Weights of a small transformer language model: 10 layers.
MLP neurons of a small language model. Each row is named by its layer, matrix (gate and up: input weights) and neuron, and shows model dimensions 304-495. Each number is 128 + 24 x the weight over its row's rms, rounded and kept within 0 to 255. Numbers have three digits each. A neuron's up and down rows have the sign that makes its largest values positive.
After each neuron's rows, "fires on" lists the tokens most often at its 100 highest values on Wikipedia text that the model never trained on.

L6.gate990:158141111119112095124127157125093099127115131128159099112135127106100127118124123110121163126151105156106120129160164062153107086140174104110118174139141129115142106114098088106114094170119103143086074146131175139134117140111128122052148119142117111167131115134119162190172159139090101115145160140115119133134124123139103146147105067128140090213122123090121107121128162101119139124126116119115142137102103125166109109130144105120124112130142114089119099106114172152148133141135105098143112155142123073169148146131121163161091193129131105143160137105110135182105117121122130117
L6.up990:165121125083147111114148164107129115123169128117132102114090106101135142120072120098150118101136142113146111107136153114189113124115188141116099174120110087110158127133116097072139126148108080145118111116170123129116134098159136103105145128162131161156143145102123121151183137140178136100138162126124137116120158127142110136149114130117123138142102108125054124136101174125122130145125145132124134152132117127121124118153131133114101111109128138116107117125148152110153120093111147113116124129130128091131121145129114107167082175140113127119126114094148120165147122117112119130
fires on: ", ", "He ", "and ", "was ", "is ", "; "

L5.gate804:127147118137139145122106087084131122128125091117147135138163130099116157148119137118152109151121170136078152109197149152127068110145145107122165137130116126132123126115114158136112119109114126130109132155127109121133133138120138103106155118144140112130101157124113118158125117088089094129106127129149077100142107135107164134098151124120155102121113173112147129164161108090145145123147086079154161101114139134132085154109116131113113154072153096150134134125133187095116135152116116129153136177110126126122090096139134178134147156139113145142138098179109095143101120132123135155
L5.up804:117133156092159158132132122104136158087098155156125112131135143129153146111168140169095128159139071120144095120112155102136167131068113134130142152105115141117072099137133137134156126165100142137119107105119106156151121102196104176146110139118132159054136156171136097133144082109115160142161121104145135165158098130102146137113120102126129128149122111128114141107158118111171086153144093121088126132091112116110164121089117169156163125129151131094139082114132118093100150133113102112100165097143101181117198120120106061130136090161135152149127124103105146144128163128111148089
fires on: "his ", "s ", "their ", "' "

L5.gate1396:133118161137179107154173119141096139140109168144110102133129123096115129112077132102122131125129086162090141124108116109120120177118102109127135113147140078107113145123147132143102106124104111146087072081156096104161144150134133109133119084137093117112136164085069156128135169113145130119175113134116156138117140144165109121102113146072134082157141149114102116126166143136142091190121176142095147120147145147173083136186141127139114076149139124121117152170104163128147112082139109154127143102162104124148109156137162128120140133128122167123134139141089128117178133091121127113
L5.up1396:112086138123154116119123096061139090154117139144126147145107116104139134169131088150121103069108124136154109124142107118146154125138075074141122103122163151152122123140123138147151141138154087128096211157177157122146127137099141091153106150117131149162093125109116161123135116157152147125114111107137122193135184100136124132122128084117144123088093111130123131142181155120137124127135155121096142164163107101152140098103112167131076130139110118124153178104127144114133102058163117115139153155096105124064106107143114104126108119132123124139145115165141119150116168079142154128
fires on: "and ", "the ", "and", "a ", "while ", ", "

L5.gate1240:116104162135177094126128130112110129122091158172166145133146152157132112175142134123131136137122101123152122100156147122082162143147112126142116131132154120132105110126092125125129141123112095099151129113150115102122121156112159082108119142126153140119151172134141130089110144114141099141085135144144149129169108190088117088091128130121128155131096122147155135140160160105102074172162149085104133098133156158184116124093121145154143151124100131153108107118112129125114121088140085125110167130113083119135137135147155149169157092135165120117135197155135095150110149149117162084
L5.up1240:122144134119130155125143090138092140094154135106096141139118102127147105139120123115111153104128102115132115089061121145120100124153086164137112122139122112103132101133140135118115101110161142117133100140149138127148142124117122128125132126086160167134134141136156129165086098112137110110111156160099111133159091144170153146157105093092167100108164144103122143108117119092175131113096093113160135118126139110108164150124139168120168113052121124142108120142164118130148144135133168118122143138143138149148140136125138129090131148109133118149106084076121131151139143114080125104
fires on: "by ", "it", "v", ". ", "his ", "in "

L5.gate1722:118155146121151170110126104132144106131126153171145093134125127138126121151144151124168120161151136096125141111159086106142134143147152094091108096169112152155121102100114111132157108149109151104172106143126132095123144137174131127108171119147102088130156154182136114128147162159132119152148101087154160090137084126106123111075115121092174124119135114118156123147115161100155123093145158121103127101150098129169179156128133104131138096160099133055135116127119134164078109112130103114095186128129102139104130141143109140149127134170166092141161146178134113126128151155128130113
L5.up1722:145173123181169141152152118174146118091137143122106119136093112098164137099105121119116124141136124151163145132087149115151137121138137146119118137102132135099112151107128147123158137111149149139096143131086135135103101133153112102142122108153121146094147142105119115136105137135123128113110096130144134173081169143143082153136127156140151144115139138116095104099123158081122129144132137118118153105138149119162157120133083094132107121140176127145115112124119121108134119094117113152110134116179118122119145130174109100145159098119122127094092131123073134149098156119090156143
fires on: "| ", "202", "to ", "in ", "on "

L5.gate640:147111116157114085102107112153098112137127105154115096149090145126117109122103171064176131138147168121105125140164172083131122114140165122107190181125086134088102083176118138148118084137141110137112137138121124128115137160101128113094114106104117157163108141144126096116116123144112113130130170150093143116104137147174148109124102109130166098141127073123093106142139156129137108103164125115134183122111110124149103123143134131092105113128125120143081133135148129162118169166126100146117161132160127122139099096127100139139070143127145070146132130134113128115144154095170157140
L5.up640:139163148059124123122125143115093111117117134135098162098149110105111138137135150134101124083124128125109095161128154118091142123105140108141114140121127109136080141157115173133086128121180125087134090177083168173126131134104123131158111148174130145153134105164156160104137120087137123149110154102138106121132135100092113123118101142145134115169127130140132160102149129107083160153148102135111098127141160111135094147181139157114135141136148108121141115173136108147154159068163122094142106107153141138161138106116101156143122126127138097136162081122132117087135109121116163143
fires on: ", ", "), ", "\", "

L5.gate179:109092127125121126133084120144106139133116128121146113125127143136121145148112156136135117089136143113094114071119131133116132154129138106109116097108131148105081100148121105142149104115091139167119148126126157121113167134135123140101140127135147123111129119096113123117131139101141122145135156127138136092156114165141149134107126089135108109117121129098159163107117111179112100137144108094178122124114155120180136156165130133154101177115140069095183101087115109093129130156145127135155150120113177157143166114132139105163123124122158155116140119150151094116108134136085163097
L5.up179:132123144131149152154115138126119092051129150123111156120111114141157176141165134098110162131136057148176134095113127137116126098142164164147139151156123136113132127116123157106106149105120156150080127123131144117134150160166121133113116131114145151112171134144146128138110136129123143150201155172174157130130166053082119146127121187113126117082123097106129148187133112137155114118160154139084136135100096114159139140124144118129141113126124165104153141143143157146089151141162127145162106120160066158139117123155168125160119095101104109129113093079122117162182104114120145125
fires on: "| ", "for ", "their ", "of ", "his "

L6.gate1056:132134108158130115104143128145119138100094138154105117089127102109128124165179127116162139149145150188133121143136140136118120148109150125130153149126122106138101134125156110149164155159134140103078130139113111127109103094111114118106126127138102173174093145130091159146093133108104122147117132109108172163113124091101136112146135130069136110124170102124144103087126101131123115163121129097133117127108116140177144155154164087093117152134082149131155150132138112165140108113117093082104166123120138135149132120150110123099146137140137091129147145142108128138149140127159103160
L6.up1056:113126160121146131112159071204137113119130144126125095130138148115138137135169148117117119160156108137123111128162116127149149117106144106107099112157116131094122129113164134150128176102164115103117158116137118131109179150085115165139135133152158146158124162087157117139148132132150149134161110106116154104138153106111125136118132108155148140156082122146087147151156117122199128098109137099131108141121147134126117123108131131147125118124151114195086114101145123140145139145119147118109100147096145139179111099170138136104142168136109073097089164157152116126094129098120142133
fires on: "| ", "\n\n"

L6.gate1051:163118157142124084147111136147167147136117114127130130121093124106143098150126151124105194131162102119129107129126132109119127149155116159142135125158122114114112099118121162131143135125087152122163109153112134173172172144165137165127103113124144135138107131118120120150127123135190137158164193156156137122135118115149116130099130129129124087134108120139102172146160129143107090122141155143115135140137132164143198117069109114167143158138126135145169129151125109154165161125127162184107104136119116112137158125136116079127171119121105135139106101135089118122128130112165157121
L6.up1051:090151127120108094103139089102086121225121128151173135170145131134158085133140087150094100171098133103091134141086160131107146150160101139138107138135113116127147113128135110161142155127126116154170077121156122118125146119119105101102146130120149130113100160114129135174124170113144080099144106146153091067167108155106093135096126142152137143158111129112179137150160177160100124136144145111110109109088132178170111128071125144115163145118131127110148166097142084122132120118128122107126133085105204120101117111160137140161132148134154112152128160129123139090112127133136109115
fires on: "was ", "ost", "th", "p", "an", "St"

L5.gate803:128145151122154087124093135110112137158143146176127112131125152123142152151109155095138127130111165132092097109135106115158165106161147081103107154077155151149127119172088117176112131153154102129132126125139089127116086119125136129085133097170119143155162132118121110115179140136109149140111132122173130127111155143175173101070066138109180120170116120102123116128156137083147154121157151111135122127074142109175125155157120079126115112119109134129090120133117154112095122149176077096112158104123112113140102130098138122150109103137152075085112128197071142120128099095152135122
L5.up803:136126160144119091109077169098147163143166141140081083151116112102083136118093152068113135159132146140105144132157164136161134156149172114135091145077150115168125154124125103137137097145148156152138080152111015145141133091089139153105136081149148120099151095123155111130141139173150115140112142103156097100118140147140169118136084138122171136149141099152113078107127103108149128137129144128087125090141131123144125119149088166146116161132136120114102091143137113107126112180107121100094091131097114071111095124102161156146129173177116113103102157138087124122186140105124132115
fires on: ", ", "and ", "; ", "or ", "/ "

L6.gate662:137110112125173114127145112126127175089117164110117125106102097120134154104136122122120131152123143168130105128139128135134143140118130117113173128108089098120130157117133133105154099110126134097127120169093162131100146126095137112111108131096124152140082136115130142100163126119123131162135144155130146163103111146107106122144091129159091122127130131118125133173113187139102153162166168093091166090116106125154157078111102078171095160141119132125122162128116085161164146138094121097121153150114139115106183092161150145127111139152124121112120165108139162159108125136103130104
L6.up662:089114152156106102112159176125101164180121148125151120120136116113128120158089133119131108151081135115087147107062130127131178153131145114123091173154116134145103139124101134117093147092114118146125117107118148142082101179099133187137142124133147182135111123105147123125158140099145132127139125139127127074172135091129144164146151070119104179200092149119120139101119129140130122119127114132109126130142141186088129156138098150093090109134151136148095166127133108134161133146189130144124136131158101149150120160162086118138130159123130160131132177123150123142130137113131124116
fires on: "| ", "designed ", "number "

L6.gate379:110123144122158127125142135137134112141112150141101117130136108150114080112115146119132103113141129087114130114151109091113138133176107126155057139146120145109108162155157110120112085108160166155113126154137144083110124156145158141101090095167154125119095137145120131166199172110153072148095111121183137140159189114129172132103129094125136146170113098125152159134140174119151155137110127124121159147097078157152124130109109108146106095110144100082137152120097157151135120122137102124110170151145094118139094111156106127162099139127175096175105113171076135164105182100120126159
L6.up379:117147103155146099188172122101116146157165179143110181118122137156148110116146131145115132122131114154176085103153154157106132115151118135117135107127141115090153159154129138113115115136119133154161089151126170087108147075131140094138106117138105110108133104141152128106128109145140108121159173091132117117117178096180145152123101079126117183102144152091130141119088085109118121164141088133093133104130081120163151152154135087098174138171122096131156132175152196095134109116056139158099150152103122138095099135142147130119137163130126156136154100159134139148099070140143081131
fires on: ", ", "and ", "(", ")}, "

L6.gate507:094136189090114105118146118141105143107144087186144159107142113123124094139128116176102128107148118151128144136075139110138125136168105130113161145112107121126167149113101154118119121147171155123107114096077154116169146163138128108111121148135123123084124115079184143146126124098101149142167137150126154148120124096133073084171126139157134087164139195146132131134126116118123127105121081125075174172139153143124092129084173160142144144150121137097176113105102147144116140098133118126091152127170109136150159142150101112124142129145136126125141137115113100116133125149113124133
L6.up507:129171120136110156109088113123137141143130108138119128111112160124074135102097139120116139122123118156124131094118131123156113130125100135133161119141140137141164127126130127183095120160135129123110142086113120194090144114106124115136133153152115134136135129113096113119155113116130123118113143149162173136102169164141104134098104127111127133121111114132100128091151144188131096148144103130149135133123098169148185146153127143095096172146134112129109140130120134169142119169152073136085103075180148159167119148147148137115149122103173127124110166160124100133165094128170137116
fires on: "| ", "high ", "Pre", "od"

L6.gate752:125096138092117113171165108153132120123138129157113170105163106157128114111108145077119124110120164125075152166161132122141137121162158154129117140136097145125100114095140109153106119096124102161155142118149151086160154090132121112102136090147100109118144156112183106159148135127111110121173141102154144137120146130119110133089121133142113079129110200100141120165151128109115141134126101107093161117111173128188108159148099139123136107103136141116107169127128127126096135098152109117184114119134118147125088155127138122125112146109150093137106121137146108164109153125105126139
L6.up752:139133140109151095130103125130140146172124177119125136146134123141106189162121118107151103122134141170095127106131107114167123148125079124145141145128145135114132135136081124122123166112088109097108112128114151096074140123135123135141153121128114133146120095116138148117127133150125163115150105073117097141141152130171141127154142133134172137085147137132065077154158120109105129161145112135124130115161134103165088163104118124119139130157109081119175107117109149179056146151090122098144154151114120142112130179157090107172112138119137125145130148123166166109104106097131150126
fires on: "and ", "on ", "for ", "to ", ", ", "et "

L5.gate260:125115148145129135107096098138106108131122141159157135121135135122132112140166119121131092127126119133076102121115149109133125098141140121137140133121149122134100126127107071131113120122112134125140166128168100105167114115153133165102075116096081149173074157164107113134156156144119114103178133142160111103167081074144110090113123151109110071156124159094145149150149133127135128119139159120093152127068148087195151113104133083103129089100122101109125130140127165141114131150149120144187100132129155109131106073150086158113124156122127108136156139148147132130151135156123142177
L5.up260:101141133154148104080109103139156129106163142130103172120082119086115116130130119125143149128102157137131107146089161124146160140110121145148164130134111157095114159157096086128101131108113128126107144088174126107124132103153139132148128092127067134137081161143086109131149150143134131118128105136161093095140133054128150129169130112113100140122148133103136116162137095114113152180126104116125160140138152137090161124150126135105115117123133136151135102156163125084101157111168138127179127104127141160111135122122128146127114132127102118130139123145152153092145110150099106156
fires on: ", ", "and ", "the ", "led ", "as "

L2.gate420:150106142111150137118088101124138141115091077127094111146154179141115148119122154125136122099146133129111137131163101088134091147177109145120175157149133143139087139128151140134088126138150094170135169143120111160107178169145078112110115097150123165123150117129133133148167092088112153093163172131145115153122117133105143126067113125117145117129118132166153141117171145116090067183100141147103122159155148139136143122148149136135114129110143144082121126139166126115099169175117135106136115100172129072128164124145169096134117105128117119131103145121091094141134126124094162101
L2.up420:149128151140113115101131106127128080091104161122141161177140114110151139121141081147086141138144110124114172159142142096191104133136077130131116092135155116114138153129129171122124138134133124115139126100111130144142078147137154111160118118093111108107095118201157154111111111105086130105148164125107208125126141125113123119157128130110109149142139169133135122126174129111100116131126125088134148115118162163115132137129147168164168161179091151124107125172148109097134160129091107155186119135106118128107123145112086147141119133141114140116163135143130157144132122163170088109
fires on: ".", "'", " ", "it ", "it", "10 "

L2.gate63:176097146132091151118086110149115087116109086171096107179145117121118129109138152122165115085184115136112092145113137138142133153132127122121176099134138173117135127139134127110109140103177156138141188113142108130096137123121160067173104121114092127128167114161080100112117104083111088133137159130124126111061113154123140117133100157093157132111134168127153196111120147141134073156116161105158130114141120096133152088129143103101132099136088146103148158168120121110166140139184139126134113103108107068122140158142176148090128135144112123125127112117128152119143184142114147122
L2.up63:158123072154106128136194123119102119139100147109136135140134115127158116097118135126143128160130115118144116090160080107179141151150133148126122142138133120138110110142111121101149099115102113119094117128123083129133143138146105142088128101085151122093120125124160144127092136140116101100143112112101109103125118117096121139100159111160106134157157097125160123114147100136135137151144163151133123136141121131102129127159141139141139165137119121125122158119115142095127128160116100072151091133142090153119126145156158164106126143147160174101122150134103137121158112113136166108
fires on: ". ", ",", ".", "'", "9", "od"

L6.gate667:117116171149135110093135132100095091116134131143122154101088101153118148139165127105145139102133108136104130104114131113133127124163121150101091132162109119106110106125128099081123070152126108147116114134106124105159166147150143156087124121138131141147114105122147120137158148079148098118141120130183139116171122122116132123124142117114110069105122155136137157104098141128096132151152122120167125144109104140155143118103110111118086101137108120119130130086100116110123148085127145121157120164097154113122105143099127131140131120117147138155129136150087072172124143115117141135
L6.up667:126114138154125135137135113117149081165098123146123125155138151133133162119120113098141136121125090104101135125125153149145151133151133135119122139148139106100104153129049105096131150147070128151119126137133140124085123109155110152110131103118111178177113143162117106074145156118086147143144129153146057158119141115103118108163157093129140143134087208127143151124123137131132128160111102154106126081147152094111171107127134126098105136101130129105130127126085149144135132103131152085140119149085097090107135095081082143167124131116110147153102085137097116154090100112123134159
fires on: "to ", ": ", "should ", "he ", "for ", "could "

L6.gate501:133125115156135123161109114155132119156119143161141171144128128128126123162155134120135143119136152152113072105108152138138159132131128102140134107113129090124100136137149138163111129127113117136114097120113113092127136154095118129117101130130134126117149120103183099089124140149144124130138155104121126083174119146168133161087141112058132079143151140136061125144130164120092126168105123116121126120153169127179114148099145113119083107137141113136129149128113169132148084139126128132120177149110129144131159093125110116081138145141164129127142116119082073177098146174157093152
L6.up501:149130140127106097140109105107116131127100149141161096115140160086157150103081134098141101172087112128094150142071095111192131173144123087164138124103146150148157143101095126124123134174110125115088134106114113123133133108121123140122153082160103115156126122118116129105138149130135102106151084094108160101100126148181134112116105120130147115149144177108142063106156127098108155119150179109128128125122141119142108088125069116167129106144155154125131124122108153130133130087107155127120148162059139112135087140098137135096117105136137137122118102152102167124141113082124118118
fires on: "and ", ", ", "or ", "then ", "), ", "as "

L6.gate271:160163103164132148120096121088145100114175183109112143118116158129145134113145143136120139135102146071136123116134107143141094120122108115142088105119133130118177114125101091172108119125104151123137128154151136114126140150082128097113090161146116144178113110145134152122087104154116149119139100142127133144185174164086125098121113148141144132149122128152114151099132132151118167106073108109147130112094102096110155151133137144143121159112165170069151137134128143119171146166091086140095109112142122122092138124128195125122140093113141183147155137120141139093127119131156107157
L6.up271:121110135105140143125108141141107137153125121145137175111090147120099139141133106077142113102126147107124147096114111103145115132130132112133157133134136161109109102132133109135123132150126146068111088133145115134097137153080138135138125134131119129146160126141166165116119122151149121129145132163114145140085177174104103112103115111086143136145140125142132171096158171117126093136147086072102108111132156090138146119133148122115113130118116145135140162159116140145097134151135116129107130087153133083170107132153087112150164160152112108122121145128110114138162107147128134091
fires on: ", ", "in ", "of "

L5.gate937:108165110164140162133099104120140093117115158108143081118109153101104116132161135073188136164131140134103141114138137122091118086148145149130103145125122110109091089141092101117117112145157142094143088175137167097145149138132141109106152123150107133145103133126155140103112184113093142132107156119114129130160125148125130094082141151095128111122159149096164137109159154109084143124128092108125152124097121123141122118106154088115175129146143126087114116141106115163151104113136115143083188157099137079170152092078073091139146115152161099152176129133115125122143095137134122147
L5.up937:168131098115134171110138135142119104087125133131118149118104137088149115160176120117135135130133135158136104130154152138151109135128129154152127164091114124137108130108124129129145167149155149080112148129126109107126113096141121144108134183146159129154087078069078125127097129110109120144099119100135130152138125143167147096104142127098122135101113146119117130088120097102153104103131135143076132099144104151100173077112135102155169108122156139118132129121137134136126138120114158165075153147088126113115139099080092156146165098129120153118196147135075120116169123150153160166
fires on: "; ", "in ", "| ", ", ", "8 ", "5 "

L5.gate443:110094123126167121124122105134118111107116123121116127120126145118132140114096144068102145182130132143111102064159152134163112122138118146115160138161152118143108070115157102117133125194128104132117162150127093106104135144096154116064092164125113131137080128143139142085094141158173099137172096121120118125164121136103153125120120112098134085129101096122086159146144135096132121072070123120123189129088105090125167112126134095112134133118139139096148134102093105193140156121087081167129102092136086135127103148147090128105122128100118146124148153135117106160129138125148124127
L5.up443:133145118073132124137105128078127130118159120104150180158128153082141139102142123093131138170115124153135101150133099110169122105143155128143080158128119149143140153159123155135138104112117087134107116154106131119101121116147121135103092160162145150157130133122157155083108094124156138129148110116145136132137110132111089098142117093107111175126122119140114138101122134133120118101088121117125103103126129116145150147160163066133160118102186165134161139158080163083131122153170091115093112099170142140148137140118142160116145137149122149158164117105101126075147149132124122163
fires on: ", "

L2.gate1515:075120110107114105147097137151140148117112130157109146106097162111172119112179153147175127131140099151137137128126157132143140141102123146131117092123103141126112106166093115124097162149080124106138116163171134093146123111135136159136107127133104128113089142115148121150121076134106158144125213149138161115092204127094160168114099150142173142117145152091139113162110116124134106120118134089114124100132113117126152110110191134136127197146065126123123125113118152120153126112121156107113121106130156117104135125129135129175134143156133141176133107133098156117115108113158156121
L2.up1515:129113124090127138091118113156125146125138140106135116154122135161107146120115138139145159173130086115089137119165156157113131117126164128119131117124127133145118170125148148175097141096154072103155096154121144135131165098137125169110123142131103153124119142140179120119117147149123099117141097158111121102138159088152132122102143103161135116138110127126082134123161104107106156106130100135148122101133138155087131132108107149164129130134110141133102136123127123100145147136104134090160157142115137142104127155152102152096106142124124139067114160146121152101171080093101155135
fires on: "il", "G", "er", "an", "ik", "ir"

L5.gate1178:133118142140138081109082154142146154161113118155138116062135131130101127119086151089143107173111151135098102098131125122134076080148147152125182105122145164156086149157121140162113120085149127064150105153166123092171120150108125133106134081117132103114129110145123116143160156136144122145128122141103144139147152124153162101098084155096134136103143138125124145153113098113125126114084167114121125138105140143141120139167177105156152107135094139141109166118113184135128100159131113155109127111115064165115127140080146129143142106139131067109135136133121144141134112117146156148
L5.up1178:127143131126131098148114169160101101116116112158082094164113152120157113117117097118148158134119146104123117114140152116141162137151174141163130119136177162102163151110121114133112103133113132107113127158149112124112148142115116089093121102149110130102130174185156130098117160138110089122112136121068142099088098134193141109107109129147132164142132136093090144144166144095133164119083163120133171106168107126140111115120108103082100097112122123135122124109152149111119137098107107193181138174141100126121068138137153107122106126123110158114134158129084116152104105114108100134
fires on: "of ", "on ", "to ", "in ", ", "

L5.gate1430:097119110108193151136135095172106114116148156136150136157105112121126173108164143117099113143131126177125136128115133140106136100098141140154113132161147145137126107110093068141145093153167098083122115156119100102102123130121077104085143139121131153129120157091099146104095128102138142102119119124145172094155150174101070105138125092092145122098128107127108147109144114096168073129057174102108130126108110130168150133160155091124124117089138133139132124119125117145141140149128112093091159098172103093098160130140127126137096122143145125145118153136102093134158129102119115157
L5.up1430:119152112088123123188086135107167146109150123145150186104153127133128118117128140067112119174101159127116092081146175161129162122144113146126130144137147134121114114077125133146103138102075119151136128174103080179103157104156083143089129162135139121105117144170136156117095135135131107119159151119122120134112119101153141132156110144111131110139124107125114125124185126129105096079085058121135136137103130113162120150143129104104128155113135174127142120157109139138123140136122122091129080145126105100102102164105090075172127072106091112116193146123102129124124122163135127152
fires on: ", ", "of "

L6.gate860:104117137147116104105132110135092098127147130155146157126115169137171127111126146159165157147098134134128139107129100162151144097137143143109121130111112099134155077083145153110085134118112144146143106181167172179158144140097143087113111151153116177168094176187092073135090130121116153124141143130099121105126139080115134127119060120048128105121090163086116111112138111121120123111075121136138118099100098131120115114113128107053118105147127099112122152152191152148144167106102142123137119143140129110135118106151108132113141090083099122121142141113138113154127146157136113094
L6.up860:082157117115117063154150136106158109122127121129140141098143112117110114161163133156139111136159063173098168130093136108129125136105108134114123143117099160134112165117147138151158105139122114108159108139164175159092145146150106141108088116125129128146118108140176137102124101119154140124123202098083147140130138149091144107095105113150085131105118107134145129132113112139139128122109086073077129149143130111123166081105170159140163128157128106102113115126137120125139162082127109096067134101058125096114175112116131129151128136151127111125164145119103127152150098131144133125
fires on: "| ", ", ", "at ", "in ", "(", "around "

L5.gate630:136145109131090087086147111185077128134125134162116132152100124111167188124104111094127122138100124166162077112145125142142091103136134110115141129131100141160138125129114122131120091096127097092125111140174135142139119180135147163089116127144096137146079147112122143113125128146100144117119099145129185105127185134168131130168106111120116134088122104107094154125099129127156123137071102116111138141149147135137107125139165129123134106103136135121126183102109093146155147168137123127144107076104141101188121160152066103166142121103162126150100112102134136146095132118148141105
L5.up630:139146073138139111133162173122125136157152127107142165121120154072118115123135098151130131112098081113108110155140154122127118145118172165125134158149108120154110128157137115104153110129073103102101150134111138144099150150180137102105130164080118166143109135132055116097054132141091108143111112143162125116109164143126104096141096117143126149126120143140154120131115090144083149131160116109130128134129099141145111098147128115123141127129133099146122164142154137093087165148153124145104160119148163105123148094121127109141148171096135139159108135137127141131147140150134156173
fires on: "who ", "that ", "which ", ", ", "in "

L5.gate284:184155138139125130157120127151132126173153143145144124124150143114135133140095128145104130152150089164109110145129137115146147089135140095132120147156147119142132102110101090098151140123119105183045114131140110135127152121140122083091096109133103127144192103088135116148176167102166150114141130110147139110123153163154148133094081083111129111155095113133085104125109160079101144138168115143085122130113152137174134128104153156143110127111122093119106152132107142131154142127124105116066148146093132117149146089125155100136093151107137109139150137136118054135077070126136124130
L5.up284:160095153139089148150117133144152090147145134131118137149094152118120131130100088102136150146076131136139133144132157145146104127121106110104087121175193117132099141165120111128097119122110116146103120112179151140138102148103121140121089111117094129163177124128128125121127178100160191104176114150189122093151135146168115099113133124081122098113126126162127088141135144083080132157120144144124105153145126142151103118130151138137135151111125121131093158173105157123162096108127102155103168172125133099159122086123145128147119110102143132148153097106111101115118106104117105124
fires on: "and ", ", ", "; ", "well "

L6.gate616:103130109162133118113137139121070112134162127122136113145138194119129128104123132144120155115177133153131141063093139120145168140116101173128124083094128113142174122090166118135118091083116143089149113125160109063130119119162114110093144122138129120120087120127093139107120124116159123134125145111094137119148099107137084095132108145088121092079143141069094160076142110103117140111105121134125154140117126117127115101140142115073155102118142125140124127127113126154146086123135086123113095158151150090168149141143132097115166127090118118184142117132105127130120140152120129122
L6.up616:117148142084170104147105129107129143099114120113127118106130151163111119152157128141091126107138107190101096173150140066135147162106139108114107152088114165108130183146129102118112146093114125136137157155134109139106142118100092127141124118120145139091098162119151120171135090130156117133125123102114131116166142132117183109139085092147165145164119153123155195159122162117108115162125118151127116115105140099111167132137138115107143096146150154130141133144100095115159129132155147139138097106092157129160135088148121189114174127097107102167134131119098161131076141103093088160
fires on: "| ", "is ", ", ", "are ", "-"

L6.gate357:124133121174131136112184122121100155129114148188089121150132126134145098117073155129105117157119125127130121116091123096124138128136107097098124171106082116144142120157111095113143119149106102170139113142158155086111128099151120134097104115167114170136164086112120137087091157110177104137142162138136148111141140118131122134107106121137097100167083155107151123145156199120127165158150107134133114132121120135126163137163140119150174137093147125082108160094146102101157144111125099097083139159127126156086177109125110165117126133107130119122180134184172148116142118104110128159
L6.up357:152121095119107092129133100114136105146169144109164112104085110154134135113137100128119100148117090151095092159114186156116143086127128105116118146114124122141142129093135109141089111113107126132109140111159116113149117123121156126095102127161084154165086121124126151141178165127184134091124126148124155148098143114184121124179121103121147119158123111113093146122123143133119136104112148153138119163155100138168155089102129136147123126094111121102098120145127115100108141088149104169117177162104141083140114159124149114144111136154130142124119118117084093182127093080092085115
fires on: ", ", "and ", "%, ", "; "

L2.gate9:153137111123078128150126107136132127117147150156107139130159112106097119120160129115123130108111086128115140175100112116081129092111170162124142119101144160160152087109148110125164128115174184091133149137146132119122114133142112085086098168101088135112102100150122147101132075102160132130134176132100116175144138114104091151128118107141135120095127112128145160143105150152163083155157153155125108169099171140122138113120151070119121187131067124083152167140128125147125131100098132137104137114159133104129134132096142154124168105105132109113131154188136131122140150111124149111
L2.up9:147131132118195163096123074197126171124160127178103097135122134143134143134139096161121131157123122125090105164128131149124130083160108131141149155115127125121114175111161131125118160156170142144144135135134102128131140104142124154128136140117122154120131149146109102101182132176184193102121117172123119120110117116155107114145083143115108116073134089110059154135142143137152104130169110163137079149124127149147110149162119099135152104097131134179122154122128131148125117142094162127088174132137089151120116113129156162109140146144143084162122115120083097075127177127144109097
fires on: "| ", "; ", ". ", "t"

L2.gate579:142105113142137157154074141121120107111126126120133088143168165103135089110084138117118100107148146155075114089136129131114123142200103107155145120092145121142111127118136122117115148122143120179121164124116135141176153139139141151101129120095154126139162115132088108143138082079122118117159160157101124163112110160131113134137124139137133131140138091139123152093153109094129124149098150157100141128131104128158149155144147091184126125106143119123149139137121143133146164109139094104112119092113132115131118105085133140112169129146098143117110102098088102146084130143108113158
L2.up579:141139099154116129119102092159147105107099135150150157134133124138124154114200144114090096135149099146143103130112200110116123141147117112128119120117151109102161177165152144129142112128151130150125127115170126106148142133096110073127105104150129181157149157132097133123061127094171158127105157132142164150098148161153121094135107100161093084094116141129108144151172140118118109149152136120170147084196118198152110098168135112140134094101123119130124104110142149157130174163101159145151102148112183124144116152127101141161112153148121136137121120117151138096138130114146071156
fires on: "a ", " ", "is ", "'"